MLP neurons of a small language model. Each row is named by its layer, matrix (up: input weights) and neuron, and shows model dimensions 80-143. Each number is 50 + 15 x the weight over its row's rms, rounded and kept within 0 to 99.
Before each neuron's rows, "fires on" lists the tokens most often at its 100 highest values on Wikipedia text that the model never trained on.

fires on: " so", " such", " new", " opp", " exp", " own"
L2.up36:70 39 54 56 43 50 54 39 36 41 02 55 75 41 37 52 29 04 39 48 53 72 41 45 59 48 33 78 53 35 46 47 54 33 49 52 50 56 43 39 46 54 26 41 61 44 51 59 48 41 51 46 60 73 59 48 62 44 31 37 63 85 55 59

fires on: "|---|---|---|---", "ard", "b", "ised", " Jac", " approx"
L2.up1127:33 38 26 74 53 23 43 63 72 45 40 79 43 60 71 50 55 68 46 94 49 49 56 37 52 69 43 37 39 70 31 62 40 44 51 61 49 35 35 56 48 46 27 75 29 23 56 53 63 48 49 72 38 44 68 38 55 47 71 46 40 43 56 04

fires on: ".\n\n", " f", " surv"
L2.up800:48 44 63 77 54 40 49 39 68 73 20 71 31 46 75 41 34 69 57 42 25 62 66 58 42 69 37 34 47 55 08 63 26 25 34 58 46 32 65 55 51 50 55 44 57 50 30 53 55 53 61 34 51 20 61 54 53 56 43 59 43 57 18 64

fires on: ",", " −", " /", " (", "w"
L2.up194:58 60 59 78 54 34 86 55 32 47 47 69 59 47 61 37 49 82 61 41 60 29 45 24 51 54 38 32 42 70 51 61 61 25 52 32 53 55 38 71 26 45 33 21 53 81 28 34 54 52 31 48 48 61 65 74 43 57 31 38 49 39 74 59

fires on: " st", " St", "-", " col", " Mount", " att"
L2.up579:39 33 33 26 64 56 73 52 60 64 63 45 56 49 76 54 56 68 59 29 59 55 37 80 46 58 86 30 42 43 39 49 32 49 51 46 35 35 58 35 80 41 28 64 64 99 48 52 57 41 42 36 50 41 18 59 51 50 67 55 60 52 61 46

fires on: "ly", " very", " Year", "imately", " Time"
L2.up610:63 73 29 24 50 54 38 69 45 49 48 51 64 31 48 53 35 82 67 54 69 57 30 31 57 42 39 45 70 71 33 71 48 49 84 37 40 52 40 37 69 47 51 30 69 25 69 38 60 61 48 42 47 38 44 58 42 59 23 36 42 40 54 48

fires on: "\",", " Tr", " tr", "r", " Cr", " cr"
L2.up12:41 61 63 62 41 45 20 74 72 39 49 55 11 25 28 53 44 62 56 61 15 54 41 44 74 29 46 36 95 38 58 60 56 30 44 71 46 41 42 38 51 49 63 60 43 58 38 53 77 37 58 74 72 36 43 64 57 34 16 15 37 27 59 99

fires on: "man", "er", " dep", " Jr", "78"
L2.up1011:75 39 24 54 51 24 54 45 61 64 42 45 51 74 82 70 35 19 48 58 58 53 60 55 24 57 45 27 33 90 45 30 59 60 82 59 54 31 51 77 66 40 33 65 58 60 70 44 62 28 44 23 62 59 43 47 38 31 65 33 67 72 70 63

fires on: " Ass", "\"", " ass", "or", "as", "a"
L2.up268:30 63 07 54 63 25 29 30 56 56 57 46 35 33 59 15 38 65 62 12 57 56 58 65 61 63 67 53 53 49 45 60 38 70 46 47 40 46 31 66 47 46 28 46 46 41 40 87 43 37 71 47 38 51 70 61 50 46 47 61 65 21 49 52

fires on: "J", "(s", " medal", "-", "'"
L2.up1008:47 36 65 40 37 62 67 49 73 46 71 62 78 58 72 45 44 57 37 71 74 47 58 34 41 58 56 71 55 52 76 33 38 66 58 16 37 65 46 61 53 75 48 76 41 50 34 40 55 38 62 56 43 35 38 37 92 59 57 67 46 46 70 63

fires on: ","
L2.up842:72 73 36 59 51 41 64 55 60 40 39 72 24 55 56 58 56 61 42 40 62 66 41 49 35 32 80 41 19 49 51 68 55 51 29 40 46 66 46 87 64 31 43 46 61 82 46 36 28 65 37 49 85 59 61 69 73 40 29 27 39 57 44 86

fires on: "0", "re", " of", "1", "le"
L2.up161:59 65 05 39 49 78 48 55 36 61 64 36 53 80 35 31 79 51 52 39 41 57 25 39 33 50 60 41 32 49 52 37 60 42 60 73 38 54 60 49 53 69 33 68 57 64 30 26 63 37 58 48 73 42 49 56 46 33 61 62 72 56 46 38

fires on: "%", " as", " to", "e"
L2.up1095:57 55 66 37 30 46 62 13 38 48 47 70 50 70 39 51 54 37 45 53 61 39 50 54 31 27 15 75 80 57 46 48 48 54 22 63 29 50 57 53 63 66 38 58 38 46 76 61 58 55 38 54 63 26 46 54 46 31 92 53 63 51 61 45

fires on: " cont", ":", " Christ", " imp", " exper", " us"
L2.up241:52 53 55 15 58 33 58 52 54 50 40 54 37 46 41 50 33 49 63 34 87 78 61 42 37 53 42 58 36 36 52 66 35 71 66 51 59 54 47 57 74 28 47 44 44 27 64 74 66 49 66 61 51 48 70 63 36 11 72 63 55 30 30 66

fires on: "0", "193", " (", "st"
L2.up896:46 23 38 40 40 68 63 30 38 26 42 26 61 52 48 52 58 19 49 52 60 43 40 66 38 27 55 53 27 48 74 57 50 54 37 73 49 43 49 57 79 58 51 37 27 67 38 46 64 78 80 44 62 51 41 42 49 50 57 20 54 52 46 60

fires on: ".", " most", "\"."
L2.up167:67 32 81 52 71 53 37 61 55 41 44 70 43 36 35 18 48 41 47 60 32 26 56 22 32 40 71 22 51 58 63 59 67 56 59 60 54 49 51 42 69 20 23 38 70 64 53 54 43 54 41 53 71 37 79 43 51 52 38 38 45 68 66 67

fires on: " |", ")", "S", "ry", "ra", "="
L2.up338:50 46 51 46 63 46 46 72 36 48 65 27 72 36 65 61 60 41 31 30 61 68 43 06 46 31 37 35 39 32 65 44 18 77 70 45 35 55 48 62 55 54 22 29 83 71 37 52 55 35 59 57 46 49 19 56 64 28 65 72 43 49 67 59

fires on: "le", "ing", " ro", "ring", "ro", " of"
L2.up810:62 69 45 37 58 38 79 31 46 39 48 41 50 70 45 36 52 50 56 52 38 29 47 67 55 96 32 62 44 21 49 60 38 35 65 39 66 52 48 54 64 72 61 65 46 52 30 17 09 39 42 44 25 19 26 61 56 41 72 63 46 57 47 64

fires on: " of", " to", ",", " in", "ate"
L2.up727:69 48 54 35 48 41 84 78 26 51 35 66 40 53 61 70 50 53 33 48 32 42 23 33 31 50 46 50 61 66 42 26 28 68 71 71 50 91 40 52 44 60 61 34 62 48 51 40 57 60 42 53 58 51 26 61 47 44 42 52 64 24 46 52

fires on: "s", "ly", " now", "sh", " also", " is"
L2.up1046:53 31 18 46 50 44 48 50 41 40 73 69 42 58 59 39 44 75 45 35 77 74 75 50 83 54 59 08 43 23 49 41 81 29 50 51 62 65 25 44 32 49 36 37 34 32 78 49 39 76 34 26 44 55 51 51 73 50 57 20 68 50 47 40

fires on: "th", "in", "ist", "st", "ic", " "
L2.up285:56 67 66 49 52 30 48 39 75 39 36 51 61 35 40 60 32 68 35 39 56 54 49 34 54 39 24 36 50 25 38 58 66 48 69 48 86 60 41 36 37 75 87 56 44 62 41 53 43 50 62 82 59 39 46 49 65 23 46 29 52 28 31 39

fires on: "ad", "art", "=", "uck"
L2.up943:65 37 75 73 76 15 65 43 57 42 49 22 54 32 30 60 43 61 59 72 52 67 46 37 52 55 58 45 62 60 65 62 35 48 43 46 47 80 57 63 29 49 74 61 69 75 66 43 42 44 44 59 59 58 39 40 29 74 55 20 54 50 37 37

fires on: ".\n\n"
L2.up442:37 61 42 39 49 37 63 48 52 40 25 36 35 58 59 36 75 33 51 99 47 51 12 76 50 58 60 26 66 62 51 58 33 61 42 70 36 52 64 21 45 75 30 57 47 35 44 77 57 57 32 54 31 46 49 58 68 36 39 56 72 33 62 45

fires on: " Team", " team", "es"
L2.up181:62 56 44 48 63 48 53 38 52 72 06 39 25 70 56 32 76 55 66 40 55 46 48 65 49 53 15 55 54 31 55 40 47 38 51 51 42 60 44 52 52 48 57 42 56 56 55 43 46 45 52 25 48 99 51 71 34 68 30 32 47 34 58 47

fires on: ".\n\n", "==\n\n", " ==\n\n", "===\n\n", " ===\n\n"
L2.up929:55 58 33 54 52 41 51 75 54 49 52 40 21 46 39 39 86 52 57 28 62 44 49 56 64 86 44 41 54 56 46 68 38 46 40 46 49 40 76 50 48 36 63 30 54 56 46 62 38 49 51 25 46 42 40 06 54 60 18 48 59 67 39 69

fires on: " is", " was", " be"
L2.up443:52 66 44 42 39 62 38 83 56 57 50 54 47 42 22 22 25 53 39 60 49 63 46 31 59 33 70 24 48 63 34 50 42 46 58 36 61 26 43 49 79 34 54 62 52 45 57 53 35 40 37 39 71 62 62 58 66 41 54 30 34 55 56 61

fires on: "n", "ed", "s", "d", "m"
L2.up702:82 22 34 79 62 56 32 31 78 29 62 73 36 66 75 52 58 46 54 32 41 57 69 39 33 28 74 50 51 23 15 39 46 42 39 57 31 28 42 60 54 62 41 28 32 25 48 73 35 44 52 66 45 68 66 46 52 53 61 33 61 45 43 28

fires on: ".\n\n"
L2.up378:37 40 46 40 59 52 64 41 30 46 39 65 52 38 46 52 68 47 32 31 61 45 23 53 16 66 72 31 46 61 67 53 55 33 30 59 36 68 65 28 80 35 66 53 62 59 35 76 94 29 44 16 24 71 63 48 71 53 54 56 78 60 63 34

fires on: " are", " is", " system", " can", " will", " while"
L2.up582:50 52 62 32 48 49 47 54 74 24 59 50 77 42 39 49 57 64 38 40 84 63 36 44 46 12 33 37 61 32 36 34 59 56 26 78 69 56 54 59 58 51 50 23 68 73 50 57 45 54 23 47 54 75 63 56 85 65 47 02 21 45 63 24

fires on: "re", "e", "z", " of", "us", "ensity"
L2.up303:37 73 63 47 49 81 70 68 47 66 60 65 47 63 77 65 65 57 44 45 53 33 49 58 44 43 60 77 37 58 22 42 59 62 40 53 20 62 48 62 66 39 43 62 66 65 29 69 51 57 24 44 54 82 21 56 52 33 48 54 25 43 53 26

fires on: ",", "201", ":", " career", "194"
L2.up666:73 22 48 40 43 63 70 50 78 42 36 61 57 61 46 62 57 56 95 65 35 66 24 46 29 69 33 07 49 54 63 67 50 55 33 58 66 45 59 62 67 49 44 17 61 68 62 23 51 48 38 38 74 45 60 52 48 37 34 25 54 65 26 64

fires on: "ly", "on", "n", "d", " int"
L2.up120:56 57 48 56 30 35 43 66 44 57 61 71 57 41 46 50 47 58 36 50 50 45 68 32 62 48 72 49 54 45 27 85 61 24 45 46 16 53 38 73 38 35 37 42 57 40 32 61 80 73 21 39 45 20 62 60 59 54 60 60 31 55 81 36

fires on: "5", " by", "9", " Website", "4", "3"
L2.up716:83 44 52 79 82 49 73 58 31 39 52 67 42 25 25 80 50 45 28 43 31 71 34 47 49 60 31 50 50 68 62 67 37 46 26 38 61 45 55 37 50 64 47 43 26 55 53 49 22 31 66 50 22 41 29 58 60 78 57 56 37 46 60 63

fires on: "s", ":", " of", "ate"
L2.up723:68 60 52 56 44 52 68 73 43 63 50 61 30 40 66 59 34 55 59 25 34 37 50 59 51 50 55 40 40 67 30 43 55 68 51 27 52 57 32 60 25 46 61 42 57 28 47 42 57 73 38 67 47 71 80 29 62 33 28 47 53 24 25 43

fires on: "ro", "ad", "al", "ur", "m", "wa"
L2.up128:51 54 33 53 53 57 28 40 47 52 87 49 36 15 37 67 48 59 34 59 54 56 53 20 55 42 43 32 69 63 52 62 43 54 63 47 54 47 29 64 38 81 55 40 57 63 83 63 28 47 40 55 65 32 42 81 33 73 31 74 52 59 46 46

fires on: "or", "os", " place", " Mass", "as", "ands"
L2.up516:46 44 44 58 69 31 52 29 45 55 54 47 35 51 72 22 30 53 31 70 49 60 49 57 71 45 62 35 69 78 59 33 57 53 43 78 72 54 66 50 35 53 37 53 56 12 42 43 46 20 29 44 47 63 71 53 43 41 52 64 53 25 66 41

fires on: ".\n\n", "==\n\n", ".", "ship", ").\n\n"
L2.up713:47 63 31 71 96 60 60 30 34 73 61 46 38 46 49 36 48 50 58 32 66 49 48 65 76 50 60 38 16 42 34 57 20 43 49 65 52 24 33 51 82 52 25 34 50 23 44 47 36 52 40 41 58 36 18 59 48 38 42 56 66 53 26 49

fires on: " ent", " cor", " cent", " ad", " head"
L2.up379:29 59 81 53 22 49 50 23 61 53 66 60 49 46 29 66 67 72 45 53 59 67 57 39 14 50 47 43 70 64 43 41 24 38 58 40 56 48 44 58 45 38 36 71 30 40 55 43 23 38 47 50 44 38 41 64 44 32 78 25 51 60 45 40

fires on: " ", "iz", "-", "in", "ig"
L2.up3:69 65 64 57 44 24 61 69 60 65 49 52 41 33 50 25 33 66 50 39 33 51 29 38 60 45 51 48 42 56 47 43 41 63 62 50 45 63 48 49 56 47 56 48 75 73 40 54 62 48 66 45 82 54 56 33 70 36 32 33 43 37 27 86

fires on: ".\n\n", ").\n\n"
L2.up4:69 36 45 43 63 67 73 51 47 53 47 50 46 59 34 58 61 46 41 47 26 40 37 51 41 42 52 23 54 21 39 77 39 76 50 65 41 30 58 36 80 40 58 25 27 49 52 57 66 32 42 55 65 50 48 18 63 46 31 67 64 18 60 51

fires on: ".\n\n", " of", " three", " two"
L2.up376:45 47 67 57 44 63 65 48 55 67 52 44 69 36 61 65 72 59 40 44 52 43 35 46 28 63 32 32 42 28 37 57 67 50 34 51 51 65 41 30 59 39 53 11 43 54 61 62 47 69 61 52 26 51 43 53 60 59 30 50 34 62 55 53

fires on: ",", " or", ":", " imp", " and"
L2.up569:44 56 41 75 49 44 74 50 50 52 48 18 48 48 33 67 47 67 63 36 46 45 74 51 24 68 34 46 52 47 36 36 43 75 78 75 07 54 81 57 34 68 49 53 35 63 46 40 62 61 47 57 33 57 63 47 44 39 36 54 59 38 45 44

fires on: ":", "and", " life", "t"
L2.up823:69 36 44 55 40 39 56 51 75 48 86 73 57 50 66 50 52 48 47 67 70 51 68 66 73 31 62 88 34 42 54 42 19 57 74 35 54 25 56 51 59 38 60 48 43 52 40 17 51 26 51 27 42 70 56 42 68 48 57 75 50 49 49 25

fires on: "n", "re", "ra", "orn", ":"
L2.up605:50 44 35 42 63 49 40 28 41 44 58 66 36 55 51 64 64 51 28 40 49 42 82 68 44 38 59 35 49 65 56 47 28 42 55 99 17 27 18 29 48 49 39 66 69 72 34 29 50 71 51 67 76 47 57 61 34 43 66 32 35 40 47 44

fires on: ",", "),"
L2.up816:57 19 72 47 52 38 64 61 46 16 58 23 45 19 56 50 22 65 65 52 25 62 64 43 55 36 49 60 38 44 42 42 63 47 43 65 49 17 53 51 33 64 49 51 56 57 46 49 64 78 54 34 60 66 32 51 53 19 46 67 56 32 60 46

fires on: ":", " of", " to", "ues", "ts"
L2.up262:58 74 62 21 37 38 79 71 63 60 48 55 39 76 42 46 30 79 44 50 31 37 70 48 77 32 71 41 60 45 36 50 35 51 58 42 54 65 66 25 48 53 43 69 56 35 50 36 75 63 68 54 54 29 57 75 50 25 40 56 56 43 43 63

fires on: ".\n\n", " stat", "199", ".\n", " ", "193"
L2.up560:65 63 36 55 59 44 61 58 47 53 55 62 59 57 60 56 39 58 46 49 51 49 53 44 54 45 40 53 42 50 16 84 48 60 68 54 35 29 68 39 65 38 69 61 77 43 44 73 81 38 44 45 25 15 50 57 35 60 71 60 72 56 45 39

fires on: "en", "yn", "an", "ie", " Member"
L2.up924:58 68 29 66 62 44 52 52 60 77 58 53 63 76 55 61 14 58 53 40 60 64 38 60 47 80 69 31 44 24 55 72 40 47 37 27 61 64 32 59 41 53 53 51 53 28 34 41 61 49 57 45 48 55 58 26 53 53 82 79 17 45 60 31

fires on: ".\n\n", ".\"\n\n", ").\n\n"
L2.up771:77 42 38 35 83 69 81 22 41 55 24 53 32 53 21 29 72 26 53 44 46 40 40 60 39 42 82 54 51 37 57 59 72 62 48 30 72 28 61 68 63 54 39 30 24 26 36 62 48 47 70 47 32 54 44 71 48 45 55 44 70 50 52 45

fires on: "at", "199", "act", "ot", " Stat", "7"
L2.up652:37 53 63 58 70 49 54 50 53 23 68 34 36 51 27 58 46 26 65 26 39 70 29 59 44 16 26 56 27 53 62 62 42 40 51 61 50 42 16 69 34 57 65 49 77 43 68 36 07 23 43 55 66 58 63 45 42 53 43 55 32 41 48 30

fires on: "av", "ro", "us", "un", ":"
L2.up1147:64 66 31 41 49 33 51 57 42 45 59 30 26 39 59 57 59 27 59 17 60 05 71 78 71 55 46 75 48 41 38 23 56 33 50 93 48 53 28 40 40 74 55 62 48 57 44 63 61 55 52 63 20 33 59 56 57 48 48 61 27 36 33 44

fires on: "a", ":", " La", " Ma", " Cal", "ris"
L2.up904:54 38 57 60 52 52 47 70 57 46 71 13 15 32 49 66 42 46 36 56 76 16 57 49 46 48 28 62 44 71 54 66 31 63 65 22 32 58 78 39 47 59 15 83 55 65 57 53 41 35 59 43 11 74 69 72 43 65 51 58 75 47 57 55

fires on: " her", " they", " there", " was"
L2.up1084:56 57 40 43 56 61 68 46 67 67 42 56 48 68 63 23 61 49 07 59 44 67 74 51 72 33 73 28 46 34 36 28 49 43 51 28 26 52 24 55 61 28 29 40 64 73 36 64 79 58 33 46 65 58 11 65 29 10 72 40 57 25 59 65

fires on: "ut", "t", " based", "d", "il", ")"
L2.up162:62 47 47 82 40 56 36 63 40 78 27 68 39 34 49 75 26 19 35 24 33 33 42 55 50 64 65 39 22 50 68 62 36 52 55 39 64 69 52 57 34 64 45 66 52 58 41 49 67 52 63 60 42 51 43 30 46 16 24 69 58 38 36 35

fires on: " are", " med", " is", " were", "us", " been"
L2.up360:52 40 44 76 45 66 38 52 34 36 51 50 46 44 49 40 50 48 68 22 55 34 20 53 20 65 35 44 68 40 36 41 29 42 38 70 56 37 35 70 44 52 61 57 50 69 46 71 60 66 67 30 86 55 87 49 58 54 45 63 38 12 58 08

fires on: " de", "=", " del"
L2.up532:71 33 43 59 46 32 56 48 55 50 57 32 63 66 35 56 52 32 39 52 68 34 53 42 53 43 45 25 51 44 56 57 28 70 50 61 52 77 46 78 59 67 52 48 55 37 56 28 62 49 43 40 50 56 00 41 48 45 53 42 47 50 52 52

fires on: " play", "ow", "orn", "as", "A", " playing"
L2.up658:44 64 21 45 19 59 29 51 49 55 62 59 62 42 17 57 65 53 22 27 35 66 40 39 37 51 47 76 27 42 65 56 53 49 40 87 34 37 55 56 79 75 44 81 37 57 77 36 49 67 35 66 51 43 24 41 48 77 29 48 60 29 50 61

fires on: " (", " dep"
L2.up687:48 29 46 41 54 32 65 68 52 50 22 52 37 63 47 35 72 61 36 56 45 54 43 50 37 66 30 65 65 72 71 74 79 67 40 33 59 57 69 43 67 47 74 45 48 77 31 72 74 64 65 56 49 52 52 51 58 49 36 01 60 58 23 52

fires on: "d", " was", "te", " med", "ip", "ff"
L2.up704:73 43 54 35 38 83 46 65 45 18 50 49 46 82 70 19 65 45 24 68 55 72 25 43 41 34 65 69 64 39 60 63 66 28 53 61 45 60 55 34 40 35 48 63 55 46 66 61 64 46 41 30 46 73 38 84 63 67 56 50 40 20 62 57

fires on: ".\n\n", "==\n", "==\n\n", " consist", "ther"
L2.up755:55 40 28 35 60 67 74 45 49 45 53 73 34 37 19 49 51 75 52 64 55 65 76 45 60 76 53 64 31 58 38 53 36 33 45 58 58 54 51 63 79 56 40 22 60 53 44 64 45 78 38 48 45 44 28 51 71 51 59 50 62 40 47 77

fires on: ".\n\n", ").\n\n", "|", ".\"\n\n"
L2.up1003:51 52 73 30 47 51 35 34 72 86 45 54 05 54 57 48 99 34 55 46 43 54 34 69 48 58 28 27 39 40 64 51 53 66 62 71 58 64 21 55 49 32 47 41 32 51 61 51 80 52 47 44 47 47 21 37 70 34 47 43 73 86 55 38

fires on: "\"", ")", "–", " \"", "s"
L2.up100:29 45 50 47 42 57 62 62 66 51 62 53 31 43 68 49 45 64 45 32 64 35 31 39 65 54 45 49 52 38 69 72 64 53 58 61 66 48 57 48 40 51 35 36 57 72 52 41 45 65 57 70 47 47 38 55 72 47 52 58 58 44 56 42

fires on: ".\n\n", " D", " S", " (", " the", " E"
L2.up255:54 27 54 65 58 47 47 34 48 47 38 57 19 70 55 44 66 60 60 64 14 26 39 61 78 75 71 46 38 35 47 43 31 20 44 46 44 86 46 86 66 64 48 37 29 67 51 47 58 55 65 56 64 52 55 79 60 31 65 59 67 61 48 67

fires on: " to", " most", "ep", " than", "t", "imately"
L2.up401:48 43 74 51 46 56 68 42 38 49 42 74 62 29 35 48 51 31 61 83 57 18 28 45 34 59 47 62 42 33 61 64 63 42 60 45 44 39 35 28 60 42 52 39 47 51 50 60 64 70 37 55 49 53 55 49 60 36 16 53 79 50 56 75

fires on: " under", "3", "8", "9", " bel", "4"
L2.up940:60 73 23 51 38 36 42 44 47 18 49 74 67 40 15 71 40 60 62 34 43 69 31 48 65 35 28 59 70 53 42 73 61 53 49 44 41 72 51 22 61 40 64 72 48 69 54 77 44 40 58 76 46 25 31 34 57 39 22 27 53 23 48 38

fires on: "s", "ies", "als", " km", "ed", "its"
L2.up63:69 73 41 42 57 39 55 61 18 70 49 40 58 36 30 51 47 22 56 51 53 58 38 64 52 14 35 64 55 75 53 37 49 32 33 43 57 30 33 48 35 66 48 20 46 38 53 29 27 49 36 35 47 66 58 42 80 39 38 40 41 42 47 55

fires on: " conn", " chang", " pass", " either", " gradu"
L2.up849:19 52 54 49 67 36 63 70 40 53 44 12 56 56 45 25 08 49 59 59 36 59 55 51 57 42 42 45 55 49 63 60 59 62 42 57 42 41 65 64 35 13 41 56 32 44 68 45 58 41 38 42 52 40 67 22 59 39 58 41 50 51 78 44

fires on: ":", ".", "lected"
L2.up113:54 48 48 55 46 36 58 60 46 42 62 72 61 59 30 56 48 51 62 25 81 40 57 49 62 64 45 61 50 43 38 58 47 46 64 74 41 27 27 30 56 56 33 30 53 31 28 31 34 62 56 69 30 55 71 83 36 18 60 41 61 29 54 39

fires on: "l", " medal", "ar", "sh", "er", "th"
L2.up541:49 72 61 53 48 57 39 51 72 48 66 17 52 72 57 41 44 50 62 56 61 49 52 61 61 61 61 51 46 52 48 32 61 64 66 75 43 43 84 44 43 42 44 54 39 66 12 58 61 50 47 53 56 26 60 19 56 48 58 53 72 40 45 46

fires on: " also", "6", "a", " to", " no"
L2.up719:62 53 61 49 64 50 50 68 51 61 70 77 22 32 34 37 45 53 39 64 29 57 68 10 45 83 33 20 40 59 40 69 52 42 66 51 49 37 38 42 62 70 59 42 65 48 65 74 64 47 85 51 22 39 26 57 38 46 76 52 58 65 50 77

fires on: " ad", "Ar", "gr", "200", " Dan", " national"
L2.up1141:64 55 48 49 28 57 42 35 60 53 48 68 48 61 59 51 41 59 69 46 53 56 58 21 53 23 46 38 46 77 70 54 50 37 56 14 40 47 47 62 61 47 42 29 40 47 43 39 51 23 64 34 29 58 43 39 59 40 70 46 28 62 23 33

fires on: " s", "=", ".", " c", " dam", " att"
L2.up732:65 29 27 53 86 57 37 44 96 60 47 43 51 52 39 37 74 47 28 48 45 76 51 17 43 78 50 52 73 40 65 53 75 55 56 49 85 32 56 70 79 28 43 59 32 52 47 65 70 55 52 31 64 51 44 48 51 50 39 57 58 20 46 10

fires on: "ations", " TV", " go", " to", " as"
L2.up763:44 36 47 69 63 72 70 61 50 57 49 68 58 44 53 43 43 24 31 71 61 57 24 64 57 70 10 41 39 19 52 44 51 70 55 68 17 69 36 68 55 32 83 33 25 72 52 47 14 38 54 56 66 67 49 38 53 10 47 53 30 40 58 41

fires on: ".\n\n", ").\n\n", ".\"\n\n"
L2.up250:81 66 24 78 60 42 58 40 50 90 53 68 48 65 50 44 58 53 28 53 38 40 67 38 62 73 50 43 39 53 60 65 76 39 81 48 61 39 39 47 62 58 53 19 90 37 69 79 23 67 53 28 73 37 60 40 27 63 45 44 34 57 51 33

fires on: "ized", "ited", " a", " such", "led", "ched"
L2.up971:59 19 61 55 36 63 51 41 16 44 52 46 48 51 61 66 58 53 34 48 33 21 63 60 45 39 47 34 32 79 32 44 49 31 47 67 63 72 32 62 59 63 37 41 52 52 78 50 38 80 65 73 52 25 53 38 55 29 80 52 34 78 37 33

fires on: ".\n\n", ".\"\n\n"
L2.up915:27 70 61 38 65 44 67 22 44 53 42 58 18 68 58 33 66 70 41 57 35 25 34 53 32 44 78 07 34 52 77 69 48 14 38 53 43 61 44 69 38 55 34 52 40 70 64 65 65 43 59 41 27 41 49 77 44 61 65 61 44 53 50 12

fires on: "er", "ort", "out", " ser", "x"
L2.up671:68 48 55 45 58 38 34 42 63 73 42 56 49 51 41 35 40 26 73 61 62 74 41 32 54 51 62 53 77 42 44 29 40 42 50 44 45 49 40 27 56 31 38 46 27 33 75 50 54 66 32 57 64 76 43 64 68 49 81 33 48 75 37 24

fires on: " |", ";", " worked", " ("
L2.up1140:51 58 47 66 84 49 28 22 55 40 47 50 46 56 72 59 76 27 21 68 51 36 56 26 48 40 59 48 55 50 46 73 60 47 75 34 37 44 67 37 85 53 62 36 49 51 59 68 22 43 68 14 29 35 34 62 49 51 58 72 26 39 81 51

fires on: ")", "),", ":", ").", " med"
L2.up329:34 56 68 57 53 68 26 68 55 44 54 50 51 30 59 84 47 41 35 44 41 56 38 59 68 39 46 48 44 61 43 76 55 31 52 45 38 76 59 35 27 47 37 50 60 51 63 40 71 49 48 62 58 48 39 44 67 16 43 42 73 13 64 57

fires on: "8", " cent", "ast", " ent", "ord", " UTC"
L2.up325:19 52 53 52 47 61 53 25 48 63 59 45 63 45 60 41 50 37 25 43 51 60 59 32 33 34 25 54 58 33 56 27 49 83 50 38 29 48 38 35 57 43 48 74 38 39 38 43 49 61 61 44 67 45 83 25 41 24 45 28 67 60 55 43